Part of a small language model's weights.
Size: 10 layers, width 768, 12 heads of 64.
Architecture: LayerNorm before each block, biases, attention and MLP in parallel.
Training: a variant of Muon for these matrices, 839M tokens, 3201 steps.
MLP neurons of a small language model. Each row is named by its layer, matrix (down: output weights) and neuron, and shows model dimensions 544-671. Each number is 128 + 32 x the weight over its row's rms, rounded and kept within 0 to 255. Numbers have three digits each.
A block is one neuron, or neurons of one layer that tend to fire together. Before each block is what it responds to, as a language model described it from the Wikipedia text at the highest values.

Sports stat-phrase words
L2.down2010:135073120140064097042161145140147115122160135176073108156076081189079114129089179079144115158143067102120155098156196114119136133152137081098068166110195090142061098139137128131094104092115132168189117175114116106154178151158157159172133149146126125140101169079127040122132127095166146141180102126108172098120102060156100108125116119143128103097158123120124113103138099138185168134109

Mid-clause connectives and hedges
L6.down302:096138131073165164149116184170230174145099083087159105121209113113077137149139064125127133055135152153165071123039135157151166160148130105163146130136146094112100149203102077135134137121091112151148074086107178150150132132138118083119128192113089127137125149122133171126091098191094122137120142147096113100141159102055138118168126148114149107162183188155116156061132094151140146169123
L6.down572:137136133153151106142106134115110193164142146105129154165113125112114146113100161059174136134104173127119154173131166119131107174162110127114098114175145116141175115136153168117190161102091142100155120108160106133129099107154127097101129095070168171163088143091063135160132086093153137064113080127125101132170133125098110148131112121081109093170107158125051092140124160154115165129147
L6.down730:064145157143147171161126058093187166145111103131173129160051131087089168108086122088141114156150087133087104149102137139082080205140072105087162157144139178135121173127176129089067118110121118089129127106126103174091103145132152164154183166156126122122140156159117066111113120098164119140045139112091127140164102137099145156082145145158135089114119126106157208101080149169150151166104
L6.down732:180135207132116136127047090103127097114146210122137103121136111085100095132116118134083176072115157136133129134160086171124166127114134161043124091122127142204139156219101085139085109130165199108065109080125087161126176131128103093081210138094183107161178131211174094178096119094154109122142125130152147142168067107125121103125145149153107097137081155137165151135111112132117101171111
L6.down926:116122135082197123110110103113112117062141107117136144133137104134145105092119105119086173140110160143113166178150162180133156160096168106101042066111081070180163126128168086176153152095087158160114103079127102083150099128148109108114144110123095106135139103168168114122151116162131132125099187109155120125098143147102115143094152112127090089167086155141148157112133165225113112185153
L6.down1518:080144087168137123077066125085096096115143119173140073126087099141134107150118119168133127120133113101142159077176138144125142104156091148106157131112151077086087165138046132135130098148104170147087208144178148099099140071131138157175124159115088162096151100107125196189108153085140048196130115114105119107123102156091083223169160094137169117126101137109128148142149114100099091103119
L6.down2732:102156189099157126110157110147094173070154140078168153109201186156153111166067111172083144093171166114129194156108136130103069163095166128173087147161141114131135128190170177127095094101158152131128095140106112085121115087190116118091165165180140145135091181103165177164101103149110150141155135135164181066132162183105172192121112145169091174190146154153137123106103127143131147104138
L6.down2855:120122117094143106143122154088114132140118146099147111097125170086132182135082074148143087138108150169120124079141064156144147060148136136153146158133138102142182155181113095151154130146069131076132155147097105116182194137136149079162137137131164118148127169132104125202105138127105117151130151143128075130147155078200088119097135091069110142122144081098154127154079156134135156149239

Diffuse technical-text tokens
L2.down663:184079091142164117135116159109114116122101149156140124189104138127136153180130247161069116165091098127114146150171098146138128157135137189082097119060076178117140109184150095141148123098147173127127167133107204166123135097106110152173136084138126130181178159134125167135081172165096137102134145103146158153114180098078138133111115119109136098159211112158116108123112121159166127132133

Verb-introducing to and modals
L5.down177:145137150100152135160072108095097125147159127106152123207153151090083146134086143096142046106160194165104135120097166148163076118198132175075147165177094122149125125133122123098142133180157098142105158172107128097132103102108100122165112109135141112156164075136116132162076138151153128149145144176125095140080142147081119163128181162187200099201106130116162166127094114207079066095160
L5.down581:113158172164138139179112125119115154168110129164132127173131164115116090133153135128066127128109128104164122086121102145152102137123146127179143141079113200161125107107167121116129159110137136125111127160172144181168152140156122137110177143125114114132119121143046166156117172137147101097120140167114103120099102130118109135152163160092168069121128125113149111133130080119115183145103
L5.down708:160094129084137125073158121107158153053113122150119097070075082159166110066066133145150174133184145173156167117139132190122082098096155126091105130103066137122091099083110130124156181100109117096130121113127111131109163130165135142108121169163137099073199130144128136151172157128094152166202108079102097179158126133164137135152152154130122127146107136147149153137165189091084078162175
L5.down1079:123096108122197138218150126156191153173183170157101115103115137120120101118103177103134106069151071128113150097117171109106113155121094123121157151141155158108149141212168184142134184105079124164121110171140088130177229080179138101071123130050139096168112105098080131079191185120161123119126118098127202147110134131104141148189145138149130116136145125113139182085152145129123118129139
L5.down1371:209091126089159089079176155092093218144106065111130156095155104125120132105124171093155132093165150173157179145151166170077096130145138174130066194188134175175159170043154163106086124109132095142124157172130166135093164169104102189151137141159113199144148126145107154117116060108123111094134108102111146100126133121126086154106153139142112162118226103109146152112155095082151172167152
L5.down1981:114109158166130156105182134139086255135116137097112078147102121121134110098147124150125122093187136178117085085140128138098060165164136089101135117111150130104135162191158110115082201095108145134070116092163154160076119125123134137118110151109154115166181140198130108141046105067156111159118121107079126166135116173125144121147058155111142062181123099109128255091144149136110164140143
L5.down2213:159109130133099148181107064159198198150145132164064145119090112137106176136066137099097126047182152151082060152138111130169059162161100087105121139148150162111129105157152149145078140200141078132181139099111134164124177134176094100107159126187130079174174158081124137123086103135080133131133164115128103150081120159169158087132116078149130125178089099083151202144148137125156126155070
L5.down2909:087149107096188113177137157101189166119112126142149161142150173096142124131111144091106104072131162145145134131125124120165063164147144195074079081090183147158172100150143102111118203148120119073121153089098133114075151103138117154165110155159105165075076127151170120082060140139124066164066172091119108104074083124128147099116094079117171133091155090143088148126119109030127097166175

Mid-name continuation pieces
L2.down1146:172124126168101096121087148164139109151133150131140131159130149101132112124089121136115090139206126128188148152122136132118145154122111114158123088091164156174093063099103144193087149162160169121168169067154181050098135152108098156107141123106176060164128108174084100096111124149105179137107126135166143140124127143171059116156173098126147163166183144140131150081100111174141131182102

Given names before surnames
L6.down289:107129108143153161131090096124169192156077085077152097143043171089102103173108109157125173093176070115089124078118063076135143139176153119157097078131173132161105106166148152109095129145133117115182114157089129148129137127102167139101129115144167118156137152114109115168137127173118099127142071128114115122155191119179167136153118156138151161133127121115085109188059119108159136130075
L6.down1144:129146113072131076185124176163125134103167136136112127114101112092088193123162101172164128150139099128174121137119138124158169100154184115089133150135117122170103161125096163132121094122160147143102135132090173123163149137106137182111102162178111145108108158176112080150122100147097183082157126099146105074097161155188141130107156127150108087142105093145113066167135111133129195151103
L6.down1397:169118161125113078127123127085064122165118128121125149128088083092169154140163187152139126162124111143164127084128082096149160156067132063143204135120106119103166134141157084148083111140092170080133114076133099147104097135144178139158110138147097095067165103170184157074080108136151106057142088132087125147136142145123166126136104102092103124104127069181097110133102111176134056087084
L6.down1563:129159152162194074162087212157149152142130125124143127174152165100118135168123074054216085111163114133095179095137142115163104130100123093137101114102105138129149118080118132102109089126113125106155170159103141133129159151105110160106136123141150078105204083159132103155221122141151121134082139074124128111175103083135168138138167156122110174136177119160131121150115094135109131199128
L6.down1822:137130151181123154164122146135124116141181077133138132109156156132157143096132157090161116141109138167179090166121147111144091069140110160135165096166135156167169087060156136106087165150175097138069130133091180146134147118162133110073159166142145087135219131058145129096117224159140129116137150145100094089181160106135148114097117135165152183118113089110132108157142099132117125255107
L6.down1842:077140154112135080161139114132142108158251151103140131119116153118113157103080103161158070095068112168151103133171100128145138152132106107143104165132087167136140178152114155111104096110158161105076134129161149170056068145153141120132139112125105109149128133118123115184084111106064092114204079095145187124098122127096131146129100124132119128148115123172111133133165161154130127153125
L6.down2172:105113142139109115125116121199148097160183101112122142095110114138181134136204195075130156137135099068159172099184140141171113188188123090153126150097176120124166049135102106094139089135122143090056144170047144098051135134147106132194112179157093104138145108145100090183079136089096090102151129152114146123123142145137148112146212103116175165173152100143092100145160128034115107118055
L6.down2811:153128127115113165130134118133107106189123088152163115095106111108111161089155147163118134129161117095186146127129134134201093091056152130116116056080111102149154098150156165142140153119129127123122127088170203056133145123156113186213182114157111130111163156094142163107068179133086124119108121149118077203117152134096093164137121127133166124134082168164139119159148152149059088099129

Role-noun before name
L5.down601:167139144160151167138067127114111187075084134145127115138118099149095133191158179113093186096133127133087167186139176152197152100126188163067139104166169138217160098096177156084137126139129109057132166142124154073147097116141136078099101113132203098130119132144111127105084113166099129083132131149143094118132094093166109123119109104159152089108126081170150115152125126170115095135122
L5.down981:146143120052127123117093100121126132153098121108105103148100179077111177166121036108173124086144100111138144134078169069148087161164108117140118149124110170120114117118134111117125127121146105114124172116125192135098136131130160139122141119146131134109169181124121164042142148130098188090175086125187133131073090149116102117159112107120045114103146130086137166126150113138164094103153
L5.down982:150135100129173142125118104184151110118149018114127118163125122138079174159142092147135130062113126074107104177117118160163189100118155116103146079078130126174152058098131141156114148130173019088165144159085141117160115117137117126132080157143156138174200075146178173126152135145116139063083111139096120114155079072094162163124135138106142082132130129080120111174110150145135144104099
L5.down1276:116150164118133144133131132142116095109071173146103090156121142125091120126066138116141137151113131123139219152129087132104123150143099120116123131225164111142149121155130158142129142110092099089107077117060133120124174164072141070174119150104170147112130106144131142136162116169091150134170079118172150164137144088160104110027123169095127150132101099131068157119149147155135161052120
L5.down1436:130162110163113130143124170102114118157177160099135096132111156115180137107121122066170124098184061105144149210114116148122108180130095130193159057112171108076092105167159131164176117173109152146131112102142130093123174092173105154162076089116136101108073106178112152124142139132104102166119122188111155167132083120091140112160130136109199064077148106119110113107195106128115125104164
L5.down2145:096109135120136091193172139093155137119132153167062128161184097064158168151107151177182144111133160135113136145104128086148103143094141159153170174090178112138087138097091135189139127141112122137128108171095163090136089179107105145136108217195184152136215109131141154212109109085126137111110120127101169160120133067146086159163128137165097181097144118143163090160104088169208127139106
L5.down2329:132090110165168080109123140132122123158123187120138100122182112168136106135128179135143186139170070127110136175141146091147091142120159106156137142173117051131125188067072097135068158106092110132159182114207100101158154092143137110153115130111175109159099138124118183172089110190131132124091087131118107140097127070064117131090205091120103089143136083125115110082149100096157145150147
L5.down2729:103103115109159083164061102122140179089151114163133109183165080163136112167146171136136129157135162121089098112135091139093148185181151123131144122125168108140140112133125126054120133162157105109084179148093200107147087145105150181122122102140134115166082170131176106136097129062111132096153137132184088107132157116185094124148117115166072143120112111138162103094135142165144110143070

Sports result narration
L6.down89:082127145230154131072155118173138098065151078116139171181146130055098157172069095129149105067172037175175117117158106166147087119104150108138133113085034147128147113141157156166100116123085132126141110134143130123113149124132106167134166115188144099040132178094124158111171139125160162136101123168139111097069099098121111084126208152171127135093117159102091130204114142118144108140081
L6.down234:115128126103106161105118130177140148156065150146167145164135081091077123075140187135146124104136148102166064108153088140089136119100111178140139152091129083150096123130143152094124095124129155164167154086130119070133170115165119153151144100106110110157157116146141068145072185117170115078101122128070094150184139095122110171124123149129095159114133120138190107128154154121150109124092
L6.down815:145168132173140118136122172151150176106111127104123165120101108145131101137145135089154189132170113101115105120153128129142195114090115125113096161132079137119158134074113171127069104136154096098092116096084123118116111119113132114160100139071102080111121127071052105140155151146140048074175143112121084119118085140150110144041255130097167150115142061102163115084114124146091145117103
L6.down1191:216022142171190063094155125099141146154118155146171192076097078081164178120109175087154085175135086122125141121124123101124129150140152070136115164159119086128155186168099143101118103108125135152112077074148144178123140147129108100092138135124109081088072093090160155152148155101172117116068175123119164149152099111102169139113157072081117131160113096146093174208113104080109171165141
L6.down1267:117132129107183097069121146075092160178142136085120142122128171118216127097175164087143123092187117113139196149123033109150110110167142192120183145121138195124135180152142145192051150126168167165190089101143130082146111155105168134092092108186090125182091148102088142099126119116104085165166170123135131052097078144109185126152119140143146072109099160150106111181120103087158090177169
L6.down1918:127155101138093083105087161102088146168187119146162119125097134105149126150155111083113095149071185089133114140131107050087121127130114174114163150137140097152135117103136048121099091116075160095154152141124147122145164161162171157142061097147100157165135099169140121119102164139178160101061106128101154149123180172151103099096138119135101122131174098174142154068122097149141179159059
L6.down2263:175084126188121131125153130186144152053114096131152146128094074111150166133125142149103197134127153177132172149151134154121091188120138124157123170164170143161151102124089132172131120176159165096095077122107120117136203143141179085176159097164148131098109134079091078151075174145134155132135162090132097143171124135158095076062075177092112082109145084120141133121120158083120161122144
L6.down2866:153136165084183149140168161138146085034060084118144136109134083094087160168150173104194131113148081152153153077187133141116137126138152148114144134097117110120146166153122102163182077102125243092109147134121116067130178116135128167118150121091133148096135188080128104111094109144178146135139152151160053097091108140145106109160103155160155127149052089162099094132065164105141133128113

Noun before a title
L6.down163:150129118193126170148099092207181103175158136181163100044155142111153168052130124065148076116095109101128142111096194130146095145173127117142109143114186130125120170115143090135084100131167091123146163168147177091207140195112154193112100148172143174162109188132128131081089112183152089162071090137099152145152125113139142171106139175104071109140132154179089170162154120076062122130121
L6.down610:123121096123208097103085137134202142087117113129130122149123124129095150178190101089146134162157138153109101102066111146110122066116089105059159130105146123170168173152107102114167179135181134155163171118140146086195122147175091107110141138094144152145122107128158132120104074160116138131137112181070102119127130135161161148158104149168122093161153106127104140120140115102084118131145
L6.down753:146122127083130204117154088151164126149086174146149068136197136086086115164115160050087132125114089123127099138110173094123134133157061103093156153105111121158064110105155137134172146117133164101087103141125138115123127108139176131143122129171161130120161088137145108128081165134101132110099155117187086079178125140049145162047085141203144091192084150179127152143140128206149123067106
L6.down772:111129113146193169189078064149121114095124169128137147118156106100089136042123189098109114155097127114131097129159139129194099127028108096083145074118096144148153113136075121156169150098133155126149159191144132129120130108142130063122158134119140102136134121191090137125103186137121113132107142131077122122147095121154191130066109123121117085169108114162083122109112122174097127065081
L6.down917:108089181128150108113095127171175138219083120146131071115155090109126184166087084093097138153116157172110101134091137120124128124196075160091173181086141140218164122170089101111136138134143165156106153145092116125184131141167160116110125135152115148183114158134162158101099132153148107168104148178125129134094136045150118076087145076166104219115175115057129174094106175133124133135130
L6.down1727:140109059146166162120133101102132096152100131111097186116116218171112119118134121074155089089082098079132071146049121082139146122096105118096170157122120116186080064108094121068165169118120143097155089093153120130191154064149178101112033092179178109187069153144152162084132183086115091141186038109096090139157122142102070081100133084172104139133144156134145158150142125125119127178105
L6.down1919:115079111072134170122067102182109120110111051122138080115147097135133199180116122105065116117142132072201091132082113160156129162067089099129185255111139128121127179097187127093113131092062130108159168153124119177187119117141052087141100194155115155084125117127145183162133150158129078172149090120136079113144121079208140132105094134113105124159148139109091148146135112143112116143126
L6.down2552:174101089141168103119088126195125159118123094126181057133160129148133121191115125153142069102117148146107232174134124100155134166079145123098046190169138138085098128142137178097111103097103132103159134147118142132165159133151147151152105196138132056075077089074127135121170114101102131114139135115184101149099105106100151147101088117167101169167161114051132165101110152119104170162111

Person first-name endings
L5.down293:159077158161167129115132137184159096128103096143073130134161109129137062151157086123132130158130092076105124114168099127170145109130171158203120060104188086118133134049119125139173121143097124103148149167047135154092163198136103156102118142132188129122178128086119099113166119192138154110124115072083111076217144081141104113134134150115107177106116148188128140133098119121128165197115
L5.down705:026113118134142142163083132146142156166155148137106113138116186139114127123105074089155107103082158177180169155145143100108177149088127146160123120128156136225145153092137084098115109115077140127090172087175143155156105179121085125144113140156190059166151111090177084063119062164159091172135127109172162145122095150084110151104110136102190100101073145122125167090135068127100119143155
L5.down843:068114152184115147080172168119145125135112144111167122076090157095175102126133116144157096134137091105059098140101138110117153097148185139143090158149096075106138131116076111086137110147127174137207120103060113154140113145105069176074130146180121125109145111130172084122122122111118157152139112145109128124127155171159161084167099136131170206137158169126173153123092093162127116172118
L5.down975:162132184108129172144106133095125134127072049100166145097110173157126112156106103171104107160118084054132092095160098167135168113116128109124071067147086108113040115150149110128134112156123145106137092139109103071147161098107092122154103157080125157125117139115148128157141141144103132124121160172151110115203179169140176111116094113106145141094087177133110124206127093120174150214140
L5.down1103:103140122140146140055101135157156126163102150155120125111204115198114102086110114104105123141144133068177117124083214155150173154144255146129136090114115138101113111074066147129178198187145140110171185189150096120134135133162115179190067076123148169105140128142082102133110155071102153102196088109155149088121132141147130152122140135104074143162144133156118148156148071109049124092162
L5.down1147:107137152177084089135116139060133143155148118111106089149152119091148158145135149150158167172165058204131134141087126108149131112112121139152126115141206125089136078146117147120107152102157090136147137133108102148151144118147132160148097113133136152082160089072094117136110153115127114164108147136082179137199128097093117089118106082116138102136161101074096152114146133149099071184085
L5.down2332:106089149185150102091070181168134112181102095088156101149182187116108093123141067105128103118122114122118153101143126092225172107099153132177074075110101132103126119086106136094086098137114174062172198159106104167130142109148104181155082104142141103127161078125125121110102161185110141148113103071128150122177134085145130133162156148103105159086138198185108143180151092147114096199043
L5.down2937:137164124146148144174073139086111147161090109127100130148109170143097096089117112147109128086122131042104159101133168095199188147131155094085137078104153088136107154048110093137073134110161119126161124099144132116140146108129158138143078132154149124118140137109107150129170160193111121109147089175109195116113132109124170087143087171147099138099149162117089095086168151129082062112104

Sports career narration
L5.down434:104127099151199182112151107148134133090085077064118193147156160080094183186140097092159172161133050111171087120126157094116156096126104151115103079136146099135079129167140136176145135133165151154115129131142105186179160133115132142119124134090112122122117127091166131140136134130128113171099174127177143094105066138113078037083216137168169104075121089087114165130167111121114136198137
L5.down488:080162094166129128075097127102131203062067105111172143105148118046124117134159103140152076095138121113127106160134038134166135087100163066178116131123125092110077108124090124179087138180106163168125123103154101100081156139116146149160137123070137117183115134113093149124168174141166145129079116155079110116144156127111150137156047109221189106113179120130140139127087113155153098102161
L5.down556:126107171139226112067157153159074145116110107073150096190180146106140091138129175123093096119107101175111115130137113120101136109144127107086115157150123136098133143103161162137115181128124108166119114122118166125187200135099111128131095096219094173181126129076120151099141148114107097120175142099096081072090095140137124048167135117147110141116142157095144137078132130083151128161141
L5.down722:139188070156128143155133119106151161118160158116145110128108098134102154162072210140094077094124128064106080093118136140163143107126142170141134122125090149123148104136174124093041141135110155154133168115104125113127117148152189121105193158132102117168120146108112137097123113156117196209166140128096093154133160137089086135149164109153160074122130110110186099120124138121088157107119
L5.down1152:100133094153175166092148074112194086097159129122143162080092074157157102136121131172147185099125107126089143116108101123145129179169106178154153091100116139169128094129097121159197097097124079135140130139086145134169067126172104102138139115094146165129048105154112117175129104167153078128103169066133188125106092098084151092152120141134048140109103135111138124156135180100132129155149
L5.down2215:161116135093122151087152122150147134098120110148106083140147147095138103145075095119091113104108108116081048142119098101146130089161095148217135125166146157176123153115102098049088108129113084167134085140109132174131079105167096173114166183160084166161221173111157125155167116185119108098076186190130133114110072132130145115091122081104080123121132102098085128119125161040158124100147
L5.down2325:079184042149083180083130065110120166147162081069141065075161188101116121140097105143105117143137121119034097142094178062067102083113112087100135059075134127163168110126152106239125116105115137121101107122120132075107126134104129104152124131100147128148155178153149107161110145139127129171124112156130151187141171108155108151158179123096160098099153107165134158117166107118156082124109
L5.down2495:121168132127104147123189166131136253099123153147182160094131088103107097123127174144145081133136068126141160120106176100158148151153146164121118144167168105107098144135128102099119139094154110141097116121061118169148127150126123062133118103165176132112136115160129083124143105118126069101058199125171113132176148117147124124106164156133108111135179225186171157141124175201134164098212

Alternatives and hedging words
L2.down68:165096132080134105136157131128095094118067167088170154142131125156082084149148112109122140085091068175133127189043131115095087102170118094170059125081127105141148144208116146146103086138098133120154134147089161152181201132168102137146148108150083098150117128078113163219144190149129066205164175112146208137166128140099156136120112083180135118124114179130119138176122178147100101126171

Slot before proper name
L2.down1715:137080051138087083109127111126032160118121065181152149123119141075145117156126129099161119150123096120185149094131132067143189138177096157142169175145196106143150105136135172171110089127172115116131104122086110131139150123137151120059129103180135142187111097131113094110152159153078135072115200119137095104071097160194159094147073101095084144114170107170112133115153155084101133094177